MLP neurons of a small language model. Each row is named by its layer, matrix (up: input weights; down: output weights) and neuron, and shows model dimensions 240-495. Each number is 500 + 25 x the weight over its row's rms, rounded and kept within 0 to 999. Numbers have three digits each.
After each neuron's rows, "fires in" lists the words (lower case) most often at its 100 highest values on Wikipedia text that the model never trained on.

L3.up1897:559489505537476500530461534446512501515499455520532469506494428483505538500518492496470477456477494471478468480521483457495489526491508508497504516438510491493440506475467545473518454514489515498510476511500501473468463489479479489479505482492488445508515490488501509488484483473482514489504471483487509487532508496515500470516534509508497541463501484517485507491459454528518515457497559476506482517510525452512460491509493522459549484533495490493481465514539471488493507482476460493510502508468497480540502508520471503507517555487526516539524516516519496505511521471447484496507533514543465495481453491470545537491511524526520475500507523545512483487512464532495509496505507468506520547513512556476547481538509478481456509486587487536510483509479547478534520504515514
L3.down1897:484471520495525548478538460534466509493527528531472483474472523496473507470475504504444506506476466512525488485484462483551469510514559528466516491525516552489462473513524498510480501509520524523498496556506459532496456475492472497529489488491505496509544536553515509496480506469476516526528438530522529494493526500545431534472519517491507511541482474484494498521478468498549507525489524492499499532442468476490516514516554523527464498487508516470478502471468490491633461544497524500475499484455469454519449511502542511489496489465500497453496500485476503490521485520480467488504508565535524443522506495522468478510476492497498502485473451530501483497521523492484506455509491516493520527504559518476498472516471473515498477495512495489475514475509508495506453525443519
fires in: "to", "for", "by", "from"

L5.up951:528527473530510517551516540475458502501481475525502468517491479487466507460478534517477486479509485483487451530472518484485510498511451499498497436452569509519507494505486497430452480470482534518531517492538519498497440515466534477495505481492460492502546469513478509510531469438517515495493488521509486501497484483493507570479532500508467499486503484544488512500524498514482484544521499485453501538546510524445497491518479487517476480521458494497505477465523483479491488513499515531521524530468467511561499509520450528515512549526503485503549472467477515513502469449518527477477508493500531482498509522506500522541479515505491504502460464511543511429502476471489479459478513525502558500509471551495438463499517497496525499521525481511494504524512447486518442512507490
L5.down951:510507490492477522487519504527510535543548473507555525469506515492483500513521494496521543502481484475492527498499466523515471506525529466481514489485523442468534485504515459493512514482465574500470489507484492479527459517498526435517505544514514468495500511525477492518509511461493472530560456519490472511512527555527486507528478539533503515476498530470503474502523464537466486484490496492529458494482492503509515468527507506551498479483477459494479501466517489500523506475517481495502506471487511499464556500484548513483482485488495528465476491490451514510467490531500508516499512513520528546541472479486488503514517508511524550503523493510478489473517509554470448491519547491528540471507509497506498442471491523496504429511468482476491480508528463472488497554510498
fires in: "to", "can", "would", "must"

L3.up1377:548481485472487459509566543490431482496520509490547512506450524485471532490513519537511472478469487490480533511510445518493437512485512486546521500530498514539438520489506509489510492522507488498465500501500522489537503544519496523506506470491461500476491471472455490502459488554490518496479502508519485515488519509490498488501495507446555487494474498463484485478541446473545512500494492479505499441574540470526511502484488527504506523521478502492455460544488547509462511538497486482476517487514476503523469531529530475482499522531541524527496526496510512486431482507514499497497514510497500509507485478532523494502514504540461521476507434493500497487520518538490472481478494486561521506530525451508535525496511479497511530507449503488478499495464481471497499514542507
L3.down1377:489474508527476521517508504510473488470505475487468557489534520520507517478486491516500561479516474479482497488492512510514506490481510539520478497462520501454528514485479511466497496498478506489528566518480492489515524514498540499514504544523497452482522504439503453517521528452466481502500511482505465509519487531488541513475511543474482452505530540478506515507469504526505479488462504512474503491520505542490480504497508506465484487487527480490501481496464504513474490469501544489497516524505476489496543507487529518493501505547473498532496513476545538455524479516475494468565483482452534493495487476521467471514513507474508520520455512507505509475465518503517493494521501515474466491511515503521508471541463461497480521516531511484490463536493495439511549507527538
fires in: "2000", "2002", "2001", "10", "2008", "2003"

L3.up1051:504502490511517515512482522525496503492479530478529465509510502479527540503499496495459532540475429522471478456475519486496462476480489437495512499460528450496519505511465529511491525538483480521505496490519516497474501521457486513555521471502481444457501517500519506492493518481494508496505544535499517486492499447485498499500490487503513520506502467541499502456519443533502527531526517485491470457503525468514539475510526540518473506532492529491500489521502509521510480502491517539516490505447470485496521524545529526514524491471519477529504469478534506532468516519507461490539478491540474486499490446540528542523473486514513527550511485515510513472516500481518466497460522499509482486536508508500495493511523502517480493458508491508479487482486473536458427491551508
L3.down1051:445456497503513497515558483498510507512479486518536535483490496514474536517542517488501511513517449508497529478539501477489484511504510496465456455526455544499512490480476487525491503515503498497542526518506511481516483536491509536471525485523506505487503513490511495469506493467480515501503551512485478517476519522501482525526548499505444571498539455491466504539506531512515482505515521513454512477502520439497495541531513489463519469511490533507526516495528539527492509514518532525476471487466505493529529470494527505528480484501495513527486505516443512549497495520496478512498487499525488497518534487506517483484540502536482475469512496527491465470492537532516498516500500532522459470494477486487490488487484530540500529545568504480517505548472467512507538518494467
fires in: "of", "the", "6", "4", "by", "9"

L5.up1318:541490468526484490487532496503467484495518477493492474511487514519485483480523484522474521534447460488497484477484432480516491495531528519515525483505528477526524507501482498501478490501458497520496470524525510501505560514538548493521506470522528470480515479485492539511532514539512514468483510528470503481500507505501521501527511497522462542503527532516484496534483488517494516509495495499499519470505480456456513525488522508500484518487499502513489540556507477502522505497454470469505486488453522505506512498489456487471507518458527485483485536467496495514530538455555471492468510480510489494515541497498481539559493487486490455463524460522541492496476467441522466495468562514502556477513474516439442527499489510477461507524484517501472504524510456527519480476518474
L5.down1318:516475442491516527498535463492518536491477479535487511512543516489491496464532545470489540516513470469515510524474508524514549493500490484485510511531532455469535520489450486493455511473508531522528501509514496501469509464509529488499561520484458490519509494465493517501517479482491531503501492514510477538487522540516532484487526551538493543502508473504495488517542500505538483492531503498480497531542518490518486502482474487463483483535489519521480516476498513554538495534508450500473464482553519508493519485508517446493501482524549527532488506481457493485452471530471484540492507515448514467545521487537505560522543526508522504524567468500485472484510510479463502519513539492515500543504483542518500474519516520503544519526485542539525504500542519515487518477531516
fires in: "the", "agreed"

L5.up956:513513514513506470518529482487495501560555485514512485528518499531514477470494504509490523500479500534514464463499494503476527472519476517499530496509529524537464525489482483483489443509492488496545532498518476487520493551484540494496496481509462499506464546491513522550472525492520481499525511507532465481490507506503508525477542437492556525500486536516440528492537507537507504508483521472504478516493513514512513517525514494475506492478456490514459501500505516503525502503475517486551488481535512489491481526518482510501463524495498548529500509504483476496530503537519521491525525505533493499502502471469496525560526501487520490440502519484505530477542521490517493499525489466532478530475511495488550441532496494571500540475507498490472504514507473471494454512493494
L5.down956:487466521534479530491473518466485493456469494463467527519478471468486530438488480510507484533493480480466471532463480463536553492512499519559515524467497460491530527528554518504532481538479480531527517537519506493486503450481534496501516531462507530523546438501480525557479466506478490488495481472512493487520495531485520471517531479484519433540545490485529467513459494516506529494502506474525502510565450486483530530501504483525467488518477515489476498476513507483517510477513468486507520487512510475537476498534437496479499517496533470538517436501490529501463525489503457499487466489448464492497522513505454529490528503495504502488520501493560536526496461479520533484465474480474500498488501507496514564477494466551517547521511487477508499492471491558482524531564497
fires in: "from", "in", "to", "with", "of"

L3.up1792:507489537493539475496522520510493471522482511530528544538452516515522569496479532495519511496510486501510488496499477494472507505499488513502554493477499496504498505491500499447458448509526521501500497474509515452474507554489518509507481421528467497444479502507537492520468523538503525492506496530494499504459494498510518451496497485486459455523480539499541534515503468478484482475501515470535497493566479494520516510517514519496498479524545520508491462545514483425496510495499502539518508517496483479490456558500519508449522486485544517463518517503536539511506496507493483513490506486512522507501470524513477503562471511467498491466494491530486577476488511442466503476470486461490502484530518513547540506482524444493500486492500509511472531483541552488457499543496532
L3.down1792:512486491484528510490441471514489494524523513518560513488532484493484519466512530478518477492502521542490526535551485511513521494486458546541487474503485499497498502515525511489491519505495539501479503517531521478514488525519505509495512493508476536484510484503452550509509475531517519507479521494506555482486498522482491475415511519483482491516480506470501515511482504512470504497522486496483528485521497524521436523456477491525501526487517505517474529458520527479489497512516522525507491497516503496504530508484551483499499473501497487427472474469507527504535505482492464431471536514512481511528485510465474488511478497518483495493489490494504526513480526516461545493465466510530502465525513506544478553503494500498478519455473538495522514542452494508554499546495508
fires in: "are", "is", "be", "was", "can", "also"

L5.up1880:499497554485475544546482485482521503502544526535484493535500500530511506466477499473496490470470540479493476499538513449500459507499496499485482482517485520479485474476517471468468518517502462525476565529502494548506478486485532517520510466477499466477458501520493492516491506503516505507503511498493506477496495531548482497513489517444501507520488477495460492568466540554532538481516502498517485486545501437516483551549498520485511492505509475468489460515480485454492501510498512485500516484507522492525518526462478511527509495490518529504551484528515497457528514498468520504506478475542477495514476487514526506508511473471512472455490476518494468435507552528470546514472497493510479506522516526458508505551519506457465499496532522534464514499506501476504477544469502
L5.down1880:513485492525505523457546544528534519501484509532447539483510508475531509487513501530489497514512510544517529469489479514540497496542539517495531472505428437503497491500530474521490537506544549474482496531531494499527498506482503456497501460501484504516488477490504517484554481471479558527559508503499487527507511501482437535511535535495520498523508505491516476506512481498521510521495486535465484481466459470524519507502501516501480473555501488497509454505507542493568494485491525450503523481509475468484475533516524544483452537561481482467521489516516535484500503488490523455511473491557506532522454470504494503511492509479491482455491531511529466504529470481504501487486451492516540517489499522551486517480505525489538542454484501484470507480469531505470479479438473
fires in: "of", "by", "to", "for", "among"

L3.up702:533474501544519480513483471490474445496492499531472508506470498459459514480534511553467515488500480483485461509500474510516505421504475540514495476522476492472527498532531541477549504511490497508489470504499530503509483532528502464554543455483500468519530520459498479499514541529514535524497489510524491499499539523489438516509523468493534522498478507487510494478514507468522537517494478521489473508547500481538499497518521524466518485461499509465496540494499515513478524528500492479486478494471509519487492470557479455495456556519494510520519527497512475476484509525483524508492478510482496499489453523528468498489512514514429479499496467477487513490507500498506487531468503478546523487520484478509494484537537482531476536485487535470484496480448496490523512481526499
L3.down702:451453517487502520492484504511476483517479503484495472490526494514535555449506475487497530492499440511478524487462534449470467488483536494476496500496503487504506451467488574515484502514495520516504507513506500526474489502521549486515503515500511498482449480515447494517509508474472506467489504493486432548534479466489523499489498475499472505521464515535494504526531460474481483468521518494503481540488485501447477496520501526493511480506505497456505488452486489492470507486487540507536516461518505515497510473492505477494535509531511444506471488508505568479486485512489500523526506482434550506478485473487486518512523456499504491502516490518517497477473496483480484509503585462506494482525458513505522501513475465525496478537505491508465494515493515483526511531510526
fires in: "2000", "2002", "2008", "2001", "2020", "2021"

L5.up115:500509506487490501509503479489516538533499488489522517506541514518503500512505543481464511524482507516523458521511493496505494516541508475522477509527504504478463506499465494468466480532471473492487450487479488484440492519505535477518496508545478457486463499542545480526502496515541485471486525495455511445521515506499485517559563468493475485500498526477473515493490487511535532517498502497542513492515497469539501492512446516506556508502479514483501462596499495483498497533440490488472454503481494520528467514514499483514513481468532528475523501514505475505468508475514506501468476495527508559539494501474488511503483498487479484499504501516541503511491463472499462492452469537477480523549523507481470473545477519520513510530534496507504496467514491505522502520512493
L5.down115:482528542501507506518521514505488538502473511496508505517505486510493493541482507524453510494491472541481505494526484579495478511509531498481508476530487525481531518479538490497491506522502526485458470523524478497499514541517532499510533498447503510466515494521510513544504475490460479519479481491523500508498466506539505489485534468513553481515483498468496474518495503514508503498482485466502524465479504462539511466516448505531505476520495493477509492449472522495585499506506514482496495488508500488528460483478512534494491493545472508490478519533448516480511486480486502506485477539527491521541520515500483480514481455493497523514536496498472471517482421491511493500505513471530521471445489491556508464489497517474525497474554515519481472480490497448459459530464500
fires in: "many", "some", "most", "two", "number", "several"

L5.up1588:503496483503497523490468444475498515489511496490508455523453491503497490513533501494453501506498465523499477489479523486531493467495473511519500513501521495509508493530470490486441474503474478486540460497485506455463542511481511506499494508541506445499498487449489524514495506488490496519470497531482538512487470500532501487516511447504506535516503481471454541508488482523516557531519520552532521477529491496493530479497480531578499514506473477494482461554518481504493520541470506477497489525501473498530488526531457478483490538435478517517504504487503478487501488466528489502453469447521503515509484525527499501554530450507471471491508440497508524479522456475504514557467511485519520495505477529544464477499530504500517518493488507545471532502484477491458530474499521
L5.down1588:498547514524486517462540478517493511492460501475528517508506537506527488514459537507445502499519524467526539514521509528484473498474538525461502527452507470508502498466505512503554508525517529543483493526473498483483493522493520477526543475503510509551532487476503506484485502485462502477519529479510489482516490524518485516531509544502511509542524506520554492503498555525476514509497482487516505485463459489536477479491516483457491509477480531509502527475494482516667492531514499512486476520492554477513503478515562492483529527517517537520471508471440499507484473515536483504519511490523448504526505480483484503510462485492525525497510506491480479520509521535507479501540553532529452518489499496486502474431487514465508499456542475500537535445523495508506529540532480
fires in: "the", "because"

L3.up263:461453567448481518494489500499450517538458499522528484549487481515502537466482534522476485489464466510492470478462455528501499479519501479493527475468499519485485500484447492455514499533485494549512485522458495523463513543500478536497539481496490497504528472474503590511496531515534499480485510524474499498520504494514514483513500474528460468533504497487475534526488469527533531470511545523518513469517540485503530520478517518537484533441490481472479496532474448509503489491495472465508469466492472472479529482486491486518499494497504483500498500483516461542471536531481475504551473444577519503470475478491481543508508447497505487507478468530528508516516533513501526464489499498523511494502487495494466494509489513504482519525501526465499539488492522530507529463482514
L3.down263:492490462506505475504503503517429484501492488509455489476497514532468512505460492514553489533494500507507517505506500507514474481530509514476481485493511534489516503515474474513501466503528534467546534511490484490483472498483507489513544485491494500470528517482510490448501510504487492526463483534487507523480491488491443515510514474484509476519537497496478526497513496536454506472482515505489496547484516455491525520519522543504496486484528489484534504492501507532491507497489453511543531461484537479489465501451518481533477523513505517498518525487450438472489494548479509469476496520523473487505558540511448486489460513489469509486534491507518438451502509495497492498489524516526545468532474478523473484535547539514464505504526427466523488520441477479542520476515495
fires in: "by", "of", "however", "under", "during", "when"

L5.up1970:525514484478539500530457513469467463530532543454483465512518490475450490482472507531456516537431485524514494531510522510488506507495488532508560483512521498501473521485457508518498509487492474500455509462471463506500499501496539505514558471543508505540496497499506520514494479495548497503487526490499512506498461477496521519494515514506461506521502546444478478464502525489486500455507547495544472485499512532505469473479495531458484511533494480532497495533533516541506483517424483461502449491536486511528478519525497511472531505500517493488495480527481462498497469483508483504481486484505484468465497476511507489510469490552454499476499460528547479521478514482500470485487487516501545536510505509495529484586487468493508508551513464515523481508480510471507525511481482
L5.down1970:512487511530495492479510506490494504485537481502515514499476448505529490468524512533516528450526510521536487524484473491503525533514506473484517496513468532484489530489524503468482536478448499457521478499502491450522476529514505470475520530521493519483470486513461468472523483492479498489524537495480510528477507537473444539489544529473511495498493507526483458505570482499484501503519452500504448484451526485515520492558472460511506472487500477482499504474551506523620444512504530518495437491514485494532452484516518509497499527522497489509505498469484517481483512472515517475488474506503493538488497541508485487474448498539503478507492509488481497525504486492520484509477509528556460450476465503464473508496526485510506486454505541498542481507499476503470523483490474
fires in: "these", "other", "some", "many", "any", "several"

L5.up649:514474481457489551524448495479495503490491466501537486498534482479481509486504495488518511514498481511502517510550468466480491444477512536481504500516528454468480510486455481439422481503494476475476483484471505475507462504477495500527502507482466503515506500513503521514489491478510495503485499464527489490502500490486513541502516498474520515495550508504485478502488532515453493469504458495511503515508464491517527537514473477469487503524544456426532456494495507537474484507491523516516480481474503554476530474505484516489519542494452483521504485479473472513444511479506510504448473445571471500484477467521509502506495485472522453468497545487492542484497494462488490494540511460539512503508536503493526461542548448509516469514522466513442511478489480486530516498479467
L5.down649:463502494477488536513511508527521467483478534506481512481510517531486497522521465474555474474459498510511515478499506457515455490450543505516515511467451510494535488510482519513491506497492465501514488543491482504478535536490472491512482486480473500490440526453492497489448466542459525451572498482522508477482496470504505495518498473508524509468521517498516489521469520506488459456503502519507534476508491502434535492503514521566461493499473525459506543548488479497521548494531496494493493491505487493489519428512537509551512523491493530493514517515501503528527497461464510485515552488484521469536515520527526513490501487562521528518509543494503494433515472515489531462512498488543532509507463491472515501501499518502518493487524494512500549529501506506479506485500483
fires in: "january", "april", "july", "september", "march"

L3.up16:530451499491503459492531507519481522515496526553537521505488464500462506499521515477484472494481459505521496546539482476486459507541506491498502497466476457481491486491520487462455507526498488504489484469514522449514527511492513515488513493512483495497485474478469539493516560503497520466489506497505535491471483487514498508484528514518472554502509464448504492520533476499466486501506501492483508486527491502522495494461499494482543473498470511486525467525482524508479468538479508502487496502543475546516488498504518485453501497469514482501537430534494523487490466487503520510482505493498531519524476475508492492476510529528466508482506490474473499518437499499450453483460498489543483495471472484476491489441517478531472465519451492500436516494472500509466474487513460
L3.down16:571475485521486508513507457460470501499474510503489525461495531491465525448513483520506497524536442483497535528482478526547529500504474460506496481496508455515526508477484545478521523536458544493528515491474486468491515555470538497509495473494514477498490526528490523500551459471478486489471543485490477501511517514544513512490516478536453516489465534513482497495494489482430483525548515523503490518487497471524489494501479469431494505518502540506490486480486451517500502494468511518480492508486495554484511518482524516430522530509485521542506495487535452500532486477512505478495508503480537547447527494516491489506444506483536519504487484493480476495492572470460529495471558497481498487532506505513451471487477496508509475532497525488492508505471458487516501487513526
fires in: "10", "2000", "2010", "100", "20", "2020"

L3.up43:485469510527482528498503500519488510510463448534526469536493499533508481491522456522468509479480511465524466498445527488441526547517506523526485514477495513508514477527511490441492487495516493503518515508543502478514512523475506493477519530519518493507492507501502515558481530481545544487462478497491520520503493503474498539536547521511506519498482508480507480468498570523447490504493487485510556493487539507508484478502489497498541484469503442500460503473498536483478487514485516485488486488473483530493528537552502484483504506501485469505511462506499532461520478498484507474499500520490498519482522512531477474534518481491457478508498523530529496479503549512492510517478504489522538491499523506509502431520459487580469491501499509510478532460520479524460507528489506
L3.down43:492496513454509492548531486536553487474487486482465517484471483500498475489541515504520557481493522508500463493511502470483523460495510472469510507483532442525527477524500488531523527493465549507476449545505504459516512474519521438472510490522484509547468497515552549496492473545513500512523497496459470469502503484514495521504489488534494464496476555509554492512501504505508547499496524512485456474429481528485489500527518465484549531498454505539467521517535448517512440507509499494480491468486467489477514504509500502537489504459499544554513503492492534509505496481508451543481516473502566508459484517434530487529496507488507469487513501501491505521505461515505496508529488496466508508519514513544524516515485542526460532485477523511532494529515492485537456472488514
fires in: "was", "in", "would", "were", "to", "also"

L3.up961:504468471480470453506469513508470475526531524491527479508527526502478475460521491484470466494502498499493505487480478525470513499531521516488521485493512475504504494499495481500488434510505532505515492476491486517489464491494497511455545484512468480503501476496530501477461469456497548497499520515490506464511497501519492480516505500520515477493517526470528548489521510529508490517513486482519456491560519533474481536488501501524531476500522482469512487479500475493511505495504455494510494454504536522500467515528491435517483505536486555499537477486489480480415515540520516512519501462525492497507527511492496527491540513505485488492470489490508562488484483541510455482526454510491489534492481510500498453479511548426506468494497452440512482486478472483501488517496478
L3.down961:499552448526535496475505473505491509475488503500442458509478516508483494493489529495503488480511460526497466471468504501520436473517516471516489532492510512471498484508532458510496505487523471515504526515491456505501516508512522448528495488483538485519527516528506492521488487491547489481508496447478496534546538507559457581487516508516488516486473476479463495486478496512482474476544491471485506504487480501489497486471533498503478521483460529482475489446525485506535478506535467488484510483526456491515515485478531466480492514473495518500432570503501468520516469480516508505518473588490483473510514504487502500503506489546513499488545463552515453529500497487498505504497543519504547482479544461507537475515537483529501484511502504519497503472505528480478480490485515
fires in: "with", "as", "to", "from", "alongside"

L3.up1960:539530508567495511477508527493482464516471466536483431488496496500517453488526451505504478512525495496483475559441513485551471500527492548476539479459518490509522500488519471487481469473515474530481477519475556499496487542471504477487517486500460495501486483510531516499478486503509511472440511528536517489478497501466441459500534471522505520520510478476498526481528490523493502517528493504517524493524482514501477441506500497482546472541506505512479461507502539505503493535522465490489499518487484478519490493522497507430496519509484509484494467474469469478472523503493513511511477492480502515543503503501477521532468503454456466480528513518517506503520490497508491461487530510496543481509479519478454491476481500511427516486515484506473561489534497477535520514506485
L3.down1960:515518482519466511493511462484512515496540512480478529482494481472486527458509523457517444503488500513478533479484529471514481463480453508469487465505496478518504520457527550505462519494504483478555502517533531478513497518531482524451526488516510527492534486512484500469479548524517512520507454500499518547498510524506484494461547515475490475506512440521517508525508495526500558516471487498514486511510498497503520531548483506515499483508547475515481517461521497490567481509530494480498472513492539521488471519512493503523515487474505514484547520495485533482462481522473494474497492516522520534494503467507472502461463499519523526478514513480500491492508452534553524477512499507525540520509533538542472545468515486472537482535534521489497496518506505522486522513479461
fires in: "in", "to", "after", "despite", "of"

L5.up580:530526489486504529431532518488475507533490550523498521537531457489490528513514518436489523457457503476516501517478499524495576511515521519482484537428504493499470514475505492535498455507500446477516518510519517523516465512525485523476530517511501496523470502524482555510483496460484524486481502480464529452496513496482527479517493451490508478510513538446478520528493442500503494488547492500498471488522536478497511513532518516457545469486485542545430504481511505468480450524498510484515487523505483534474496516543507457475510494519520512469478498525472505477502463490464495503554487520532506515494494501479485530498490515501506492447493486483535504464458524498487509512487481475518509568476473501490529489515496496557473529522509516478512462470513480524466469492488536
L5.down580:468517501493516525519500505516475540489469491512458491509480541487538503473496467515451503480487485510487544491513509481517503521496489535493483508495498477474545491516508504523538509509535504531509489539502494545485507493485514506475473451477469479565533506502509469518493494544520526509486507512504476473487520493497497473480485481522512483465517473485529479486463509498493563530478515468479472495476494480511495505506473475519516567473494452483485464469488500490626526497540500474470497490508501508555483459482471496528499519491478491536518502529495505497540517521476505516478518495522464516471508464499476495479492478501534498532517473491477485473491450510485514462488523506481505479516547487508526496495496507552482510477539494470498510513516502493494510502489491
fires in: "in", "on", "the", "of", "from"

L5.up1980:486488491551472520473488489493518544487478522479514517534542492485490489480503514449494499512461463478514524520480504499481474482503507541500513506500529495534483501467479476469499483519512482488500513481458520483457490549506478505485495448471478508519529513488461535477498486454493483487516513497560501478485494494471525517465524437487478498479492476515482464519537494557449522481506504494496493552504470507479516548506460533496515492484521469486461463547458490479511528489511489539495505508494503529519502505517474461521524513496491489536488497526488495545509494499487493550440507480530525479477502505497523501493482511498506502483487500577499522460509485479528454545532511481532500490523483479553532486512531476486507497482538481485454527527512468494449516484496482
L5.down1980:453524514493521502519502464525518476525457523481501491518506488511489517474577486480560443474527439486492546515515523485490472528489517502495472492549445502514537500507529496517522476531480501512491488542486481528450455558458495479520473519482514483505525522515452501510492492511455473475478500450463480466515487486499481524511504494492497499487517553473472511508511488502513476477481499515464535444536488490457519527504481563496509479500500486474495486491526520502550485490575461510519502479516498528513512437533487455515507510482504566500516490479478525526509450468493487493510497509500521505465540512527512502472457498557495520524496511552501494492480485510491511460508489472479503493515476513507497467491535479531474463483543558503480494528510478488528548505507546
fires in: "may", "july", "june", "mayflower", "september", "january"

L5.up1424:552463493528484499481451523494469517513531508485513492520503464482488537482493478488479474503471494489513495532483467518524511485473483527471489507473507517501460507439454493454481458528483447471517476494551490462478463518533485491560530495513481509516518459521505494496478491478461547529500492518497485476486500538517485485581570485501516493496507522532504503492483531521517521477493466489519506520486489489474515476526525494494546500525500481565479469499504530487489505499474502445479502516494525501504494497520467493522517521474496525470521507497495507469525499496507518571488540491547529528521544505472499493515542483501489498493498460457493480476470514499530505479480506502514498508519478488451506535504476475519447526514515430505546517497476511514486500477479512
L5.down1424:508496534545468512509536475504509487525470494518473468501507505546510499506445496535474504473515498512493445510477479508462509500499560497488509490479525535505535463474481448499463532510486515528453535499501513482468476553500502449486510504473498515475538521505506499536503521468503525492511473483464512463505511472517502506492557539522481512485485490491502524495462510518516516505514474434488513493502504478536513504494484464520451494523491511527486491520483494489618480491489487479495505486523483491516552547498515536533508515517457491521490514564492521487539470522499492504513470569502524506476493515506527480499454456459491482465550468514493492503509492516438498502529494511472517481474472496525524451470508510482516508509544479500485531469502527474489473509506522
fires in: "of", "in", "to", "for", "the", "by"

L3.up143:535499560511488491519478519460489453538493441508481482512502515507492488466519496466515467501527509487471477556481475461489506506535514512529560537516518525465500470523486503499459508509516436522541516509499494474500492490497544489489513484528522487470480454499459496511517504495528505477450516481547511507541515468438522502499531506495468496492524530487482513499503458499479540498527543508508458475535486480520486523530496501565552436531492475512468501525481504484499528480460481455456450489499477507496557483452488473501491557490518497485518520459447528503505552526502512534456516489541484532472501502500468514523471528504498468517472482516513491484457519490525498490477519512537535501503511514505530499492466471523483486500451495469529544515534489482495483523505473
L3.down143:529535482506489492474569497479521566480488480498435491534494479497490540510499505521440481474472530503460491484481463507516481486509555458481487545513470530497488516518499506471495515506499456523514559519514444513523506506464490455477543496504509496513495485498506517531505505512485510488459539439494501513479552477515521473505472529495518465506512513530504472525494486534539470455506504491493545495481473478482507474463492485509479464524512540483506504504492479504542512472470458531475470497580488466528515512533528469457495470470527513477517521494470516496460499483472512557503453525486466471507523471546502497461507501516527510488477485505487486507479504481493514467520515505508503470501518499494520465462485488511505500509485511515509485518529537530480494492463511
fires in: "the", "place", "their", "goal"

L5.up2027:514511475516524479541536446469496470487489469522465491545510465484515522511478501523478471505474508513532487529502480509465541479552507488483522515461492472496491453508481521497474486462501437475524523537532508489492483490474503505506490473492465488509516504537503507549539517509499493472482509552471547494521503493503523499519526491480443521506517520492514499464473482558491510475495488539477486467516484482501500525503487514495528496503492525491523522557490482477510489504477499484503494464528450550547517529511518473483495504496522482486505507498535460470480513496531497532463464454508505529496503522526465528513488469506516450472468471491517507479427487511520498484475510510491534514461526519458511470464544541505470485493481498501504485494527501484531447488536520
L5.down2027:475517492477489451438474503538503487470524455508462492507491476504479493538474535522435530522547493478541480535511478477530451501512538484542483532553487516542497536507502444481526525494522458511442509491465497472433478489493491486512530520514547512479508502538515518487495521494503511447536513480513501466488515507544445503521533543479508507486524495463501483495495501531528512503481459504488504531524509513542547490515519501490479488485494537476511498503527553539590514475519502520482519500534495482509483527519502534503514576520476484511512509488456484493504509523501492489492496514489476493517466461492482516452505512531546513503476495498529477447517520490540500510522522505483505512481513523534553502499490496523457493489504491505501490494519484491530502505501476
fires in: "the", "an", "a"

L3.up281:515450528527527546502457509432501523522542502493487482529528512519492543453529514500512466484499495547515493524520462509537470496496449515539472482444495505535444534512514442488503499502499495484520454495490516543539517489500459494476479507488519467531506488492465527473465475499487500476492477508530513496486516499519517523504455534495485525466516489446503480456484474522491521479540459478514491498461551533513515519531481516497518486497507451477497484490460481510476477505499457482489472479508502516518487488504517474461505522495495508526512504495487481492452527520499474500503493472504473533542490496462485520475532521483518524501516453516520533525492510512509504518500487520478480521493485532518494471516500508474496510498497495437496500523477477525475510497499546
L3.down281:468489510536522517542522490470479514488511483524473504511485528538462508481443493512550521496537519471488515448443505456487476489515520538490505544519490525513558503524520472538442506482494518504539501481488476516524501486510482509524471517523464504479509504505512468486496530518497539500504454539473495465528514445481441528488504505492491492487530467468460527529479472496515491487517518523533502512491471472496500518482489546523495516473466494500500512513472475518527502531516457475522556479535539472529468481507538452514474529496480493481477536447489473517528505493469478461495474517506500468501520467481457498486537501531474496479455501535512451485532474491455513482528495524499491453518517497504501488502535505498494485498498512518449467472479512500474485495521518
fires in: "with", "in", "to", "there", "over"

L3.up1707:495465509508471548555502517475469476541522504520499486491510481470432477439461545518472467544502466516504490486513494536481517455571526542514480475464491521540479501488482504511471476494512504487548484517492494493504464521498513559522500523508482479521505498470503525491516505470507516512494508537508465481521502510482503512521527451485492524543526524474500482507520533497489508516524497470482531528504466531553486477495511514519534465514481452505477538497516466506514521519507517506523480512507479531484498489490480487485477525502498502477502491509527527511528490500513449526499498468503525487515496496465489478549538519514467485465509485473501500469485542533502489486490475480504551505524546521484510426466494513529509508520536496460519581491512510491536542517525477
L3.down1707:487524464520492525488506544505522522481499501509484482509486516490516532498507504515472508507532453509512527514506497517527492459548545498539455480459520503461499531498472487516501531491511552526487508510495483539465539513548534484494515512450503534527502557531515534475519528535484516485509485512513504449478513513486539496511563524478463479485488463498526515496502517507483481524514511515464494504514454498523514515495538494504503490520462461528486474510511447504522514440511483522514517480468515516517496521456454525497454530492471494535507491514475453550501512488534534499517537540469532506499481524486474521502532537479537490492514491473492528506476505484489428526556504486487507555480423484505467471473504539497566521468486485473516447553499475496528503482482481
fires in: "under", "in", "to", "into", "able", "given"